Weights of a small transformer language model.
Architecture: rotary positions, biases, tied embeddings.
MLP neurons of a small language model. Each row is named by its layer, matrix (down: output weights) and neuron, and shows model dimensions 405-500. Each number is 128 + 32 x the weight over its row's rms, rounded and kept within 0 to 255. Numbers have three digits each.
A block is one neuron, or neurons of one layer that tend to fire together. After each block is what it responds to, as a language model described it from the Wikipedia text at the highest values.

L7.down222:165141148105099161147138150144113125090158076161156072143140157130120150125097188045138165133081139188117129175153178174089137101097149093173117100089122083186130137104141144092108104101037166162168103155157071149109127154084194121110091071129120144120155141164144088086099078093099089150
L7.down308:135094163142147100121154079120152152145136094103148139132111114118166100163131145166123133066162095199188142151109098154148183120122151123126130125088112151161104165133151129117126092111095160130150164096125092147127100085132138125110166122089113149137144142166095099126163119121077138172
L7.down527:168134129219127105108176094211150159117088118155181183120150124188084081168097037115097095119105108116122128128135117119140158101109152200119137103152126117145178143111133132125109131191109163139137203091154090112162169066138169103167102159126065173124170165146122148112118079143229152096
L7.down940:156167134127104116143118106126128137168145147101085163205142095194131121120146156124102136077110074129186108161100175162111090154162129099152149116135121088077161166127083109165092145094134203106123095145139106064101106158112139091117138104148102139115087126126107140189112110147125077198
L7.down947:108138127083175128117060216137089109108142129169128139089134145198147075197097198116187135150138159165137219068105145155151085103130069145099095120168114109123163134155182124127140133073119136130113125119171097142069123169128107106179154154141111106131146167128107153140140095141139125107
L7.down1100:130074119110165138087120128108127166146107183100152035105144110095159145164136126145136127080163108176145068179132083093140136131112078150105180098161153129134138119127099129068103156084128123125089089116120068141182167145146077166119129136105130127178195158132174121112102149099133144145
L7.down1484:112155142104150118145159090128152140153147143155159130098087126207112118122149130121147080115058161100142118176125118145173131097102171128163124134114146106156126190197121140119145131124073171134125137082136123104176169113137116182127118109092146147063083149155139108175106095123173192140
L7.down1837:116089092109175128095157114132096126105106085113144129143141142181116083120128156166152120148128153078120099128171159167176096086115110139119131145079145140149122131110145120118134115132158128107048188128107153185116134120121131134150116050084151104137169110092152102188159124138115115166
Description: Column pipes after a number in wiki tables such as census, election and stats rows, plus blank-line breaks between paragraphs and sections.

L7.down87:152131094146119107133093122168080126088166144131152141119182156150106135109103124154085144083130067140137121110194160117189113142168162107084157197092129091131141129165079146169153127181100132121153078130166143112123103127160120142060113126157173097106146166112199122143119086177141151104
L7.down434:125098177095162136187154139144150144105141119146141170127105079130061096139157097165154122064124102157120130114110185131125143148050074116050163124110129131145163119154136087163083086119170166130102120088173108117117142135085135161083088113142127143103124072131127178068149140158109148144
L7.down829:133154103100056151064122129136108144085162101110149134137054145092119140151087129122177116112126155130101156122091125133105125147161117136168135126113156093067087095151113107086130081137111123093125147144137099049159132131192104122154121151123115104093140105151174171050108104135156200143
L7.down1259:108076161134107212123137116103142131147144119132137147110142163162059141152150082158160117135139107155148119140144140056190064140100138138182059108124126134156118116109191117085145166162121128100071159206133164101121144148157155111133054157101229131153156152156126173121143129111105133171
L7.down1365:127111147116178102098141149137148106147169171153159135116097170064118128076181114147118052153103143106070176101151190154161131110055151128113178127141124156111127174122155147154137145091135144083085137195159068124088158138164113128096128114094177150105028064062153190122172170109104100156
L7.down1489:131089141112171084160101140144126119127086116137148098117143182104099135108127106162131153141124119122077123195152103160168116136087167134106108127107107132085150110145144147162118151160049160096114117183143104133163077094100115154183137083107134121126050133204185220177099123077066187143
L7.down1681:159056130103106116136108137105108094135134189080094145164120168172085145071098107120160120130141087135059151088192097136133124142077145181143165137111159184149104197123142106178144058114149116190116164130174144147081116118161108109125048186165199097161126158142131168140099089121158172118
L7.down1949:166082153166064172091099112102125165158051173131149120113181163103155145148138125092119139150197104142144119099130149142096148076146101106091146177184098158114093133130169152088153130100186165021131116156101100153117164096101126141089101129076121109131171166119130119128050135145135094165
Description: Mid-sentence tokens in military-history prose just before troops or forces are mentioned, like the numbers in "15,000 men" and "700 men", or "a Russian occupation"; weaker hits are scattered names, dates and function words.

L7.down110:088107182092153103164141142122127158077130191126120118115118168223100126114130163074069100109106133093147118127139108142180102118136131116131182147116122114160152096152137084106093200126163113115123119082136139123110114159113164160136162072101142095066086101160156176066160099168151099179
L7.down325:177064121129152139127171061115173133120100087148126129169164150190114127095135141053135141076158174135147132145138117145135128130118136062084122119138095109117126156169124150124151158119147162053180190121170129095139137106116165177158189119126084121096101142159134114107068108184103155111
L7.down364:094100102108157138152114095118080168171121113097108083085090121113136109171120118049122123064115122128130098133145121156124133175169193077139106173147116219070165117129131119125191155122106168083128169089137134170129162145141169111159144131130114158114149141162115192113103089125152209134
L7.down909:121133130062076175070121109131125118127084139169159137111073112183163150166138097056137087130157093111109107221153136114110139074082101161107138138133099084125144124126141132099158147129163162111143200125140124128089127124116088115158198120118110134072095163145156108124110155113153174112
L7.down1240:121119109092159108069172144070116092102090137107124113151100180140107127143173107133139140192185129084194114155075112210142132077132207128156137190147123141196136124132131069099110080094113139069174158113157181095130157126139119143188171129148163103088138134159142117127117086133102166150
L7.down1297:108117148121130145097136053134113123097149146152137154161130143197139128166128097116083168125127077083134109238134157136125161102117089094121082103128160191196149143147140121113114187121092110092118157119160171156120151125070196108127076106108138137114121088114167114089176131133143127159
L7.down1442:099143145097113113155093125168135194118161184074151119141075155058127102105093161095159133111099172105163132141148115133146073053134143115133122157135151103181141160140145122179126149128145085128148139123116101149150123115179164164146092096126121151075094101161086143154080185079172138164
L7.down2035:080149101093155153119128153083189168125087139130191156120130187063118142103166171201087189148150122113118095087173080173138093138108149127140117096102135143122117152121149127137068117116165129162142112139139126133150124126129120076143122154151146156118137171112196125118117110140137175104
Description: Tokens just before a day-month date in biographies, release notes and tables, such as on, born, Released:, table pipes, and month names.

L7.down8:116139150065126143122164093099141140100082098138146180093077139221077186136079156147186151102152089132172146102153105121159159104108101122112154204109197059115141136217176151083119158143118134120136128107096117197093052154119138117136074128081059165131118170147124119143115167164139098090
L7.down157:111116160161112137156099134123124145125109107126128140131138206173143147126090100117189162132106145192180172136114110167082131099107146110107193122129086141155133125091132121125114123114154165095130086146122138139160115147106126152097196150146153141152151104144078102125145135096124140109
L7.down1019:121138138118137185141171164083117118107145129140097075232143120115203132165115164098113172106182120132141126043151124129104102143165116107147133158173152127139108145147107091112153163184106132148134072192107149136133146191130121121079100165080152062108249176104110129121101153181130164165
L7.down1439:091107157105113134163072171142144148135123111109135141098156124161130132141138080128131112147083187107195154180162111095107149055108164142160076165117147092090122081116121125135124115127051162148102116139107152149134085131071174139122172178094174120139150162047148108118131080212067158165
L7.down1707:137122107114190117167145153124124117131144125159100113114177089247138157141148088097164111126140155132137175128112087097134158104119186065147140157090123150117103175089091096139140093076165137150115138157110135113124136105088135157172138108175123088126143139080167153199158132154139133123
L7.down1874:132111090122200159109131071135171056136055141134145080102138113193126117126140121062164141147125114077113136139104158115123123088142177148170163184128167132152118136130096175086145079174141119098117097040122115084166148158084099134114117102131097125088135100055070120129098174112064114117
L7.down1896:121141083109128122153081125100109149142125148155110151135113113136136128139119076142175137120120121181103170141091105106129140164113128150148104149140118152177088120167115150160098112096129072131151074144139122172146176131104134119163148176154202153149232105107120187142119139137129117098
L7.down1902:094057126174102117113144103109085089126087139152177100117101091222151163117126126166132068111119135176162092185139128086149123097153152122062142152135061149144141152119104148139111182174142061146055064096119139171087177106158154136178128168175117166138177137104149135074135098129136156159
Description: Opening quote marks before song or work titles, as in tracklists and singles chronologies ("Tear It Up"), plus opening parentheses before glosses, actor names or years.

L6.down712:107122128128145118108135179131150128160124132136171138071084081210130104140083132136132127124149134116172107130111162116140170135105133122096140129113125152133207153122130116145139133164129105151165116111156096092133137125165122102097146170177130109112077126112097129134135163119149132147
L6.down731:076170196166102100063143125110164120149093168143111184173172115201083141122170104116101140096128137080101145085078122057134197166100175127116151122169152098112149123090144121115074085127086122098130090136163099181125170168136122119163127129187147111149120089126133118158115136099180099146
Description: Opening quote marks, table pipes, list dashes and "==" that come right before a song title, heading or proper name, as in ' "Ritmu ' and ' ==Geography '.

L6.down1498:132102165141105168197166068067139131178136111136153149088081093093133101128122098141084128133132085115135146133108180135126169124121105117120072107106111148112152113166124175144143124110082159097079151139115131152113113130126192128138133135083122143143159173148126142143108112094113161120
L6.down1688:075125112149194177070156090104128117194149134129142109158166120169116139118138135091161134120167129157112147074153159129143174074138135099107153143110095143154100129122090135145098174175177126117092174127099127103099111100071120113133169131123148134103124099099150148176128135128114192131
Description: Function words and verbs mid-sentence in history, war and politics passages, just before an opponent, battle or outcome, e.g. rebelled, under, to.

L2.down737:109169087145148092113134149143139171130131090148102152100152133158158105140169158147078149142163112172126065096159194116123122093126109164116121120061152138134166107132122172158144139144079109170076111137128153066152155070172104108080126091146107187103073138120137142160107124123096189185
L2.down976:130154177109116150143135122169134158119111147216045185092136140140109129117122077119119173165105123141144058115113098118140108114148102099161127146099130155212093067150185124117099115130169108125146216093132140134180144090115190146134141158074154140138144165157117111143121111094172147159
L2.down1097:168098156079121154131126196148116131129115101147120188092139105083097124128097112147118053153173125223102112099152114135160088109139086068139087119095118156167134130121193132160106108179145152128098125098119122123163105131101151125089135183139125112195136073160138126114127092145120134158
L2.down1712:133069130096114137134102092163089118111101150162088089144091133087115158173109138133175155155140141156126151092127084144157115138116088145166125145073134110173133178125106183164118115148124107093070184158147128141143117157122153113113124109074118116123124173124087112105124094115088100117
Description: Two groups: military or sports narrative words like attack, hold, army, lead, pushed, and separators in tables and lists such as colons, apostrophes, commas and pipes.

L2.down423:189119134163103176134169149108176084161168148146111180062171067124148115093132148143091181073096173144096093145188101153106139165108120129083121086113110134122069125159129156133116185153124090166120113135110149141112097090049145111078116180079125089158144148127115078130196086115131102098
L2.down453:080113182125139189124141133131057171122083076122115110113120165099116134057111054120178126151072139136113118126131071072163131124087113176118153169147178177141120080175073121150113082152125176091120169106096127149142109095125114134140145112112143184143167125096133038053093121103127126139
L2.down603:136095157132108073103058157146115098096140144174115131178188091132157118129141141157087086162161120095161099163132068136150143136149085147128147154162152151150135091094146141126158123112125170089140139140147178129167096167128110136138141119159148158140072139194140106073181175118160207154
L2.down919:169095148172159109093149166092189158153133075119172100083101078072100185168096141110113139095127132109166098150152158151146118130203159117133138137053098056123099120101133175165137105134139145107072088075127118089119115085136189121127078150143081106132142147138158111120096126103104152129
Description: Fires on the token just before a day number in biographical dates, such as on after born or died, month names, and born in parentheses. Weaker cases are mid-word name fragments and table delimiters.

L6.down113:126132136203108136090074115102086168099127143115082110156145148118160182129120170117115057123140093083197136107129145171131085122167141142108101130184106131164157120140113139117158131146085106123110106068161147209124138090141140174152143146084137123079110123224151125075078080117154162095
L6.down732:131084100167125086109116100072165096098176140116096114122101130080122091208163110116065134181132188070160108143158092106159139125150127151150175152099142106174189087153088104114139112103095086167172115098152181236078123175177189142164130151126129147082099166132136156122215167135128132154
Description: Tokens that open or lead into a full calendar date, such as on, dated, Release date:, or the month or day itself (on 1 May, April 5).

L2.down268:147187072154109171100101140125084146097129162101150144088166161143112153159076127139125085137109160176156141115161115086149170115166147060124142177069100157094109122173117121098182071173118118113098168170153122110099110110101116081127083127158113104148155085117192190153102138083125162143
L2.down889:155065208118056091055163087111080169105134106146075169125161163082116122082130092140152143137157064097178090149104161135108072154090078137096144131118111098108151175100095183186119087088123119160100135143116141164164156167068108093126121145055137126104122170152121181145102121120134126100
L2.down1777:082148085161145148181129119178190167115114148036160107089111160193095147149143106086101128136152096175138152133148126063133107121139119085093156094059165142088131138170120092088159140152148171143203140115138194154069066124119155095159113179092110114163175137069119158169147150175095146076
L2.down1878:121168144102114137109128220133082159131075116054135147097138206194095146061102134111118087162106091124089079162154070077105089141196155103106117185093108130110171177214106089115121105180152135119138114142126134176150112110117116124060163104080163147105181086108142091098141129119144090136
Description: Small words and word pieces in the middle of multi-word titles and proper names (songs, albums, films, books, organisations), e.g. "Talk to the Trees", "Echoes of the", "Excellence in".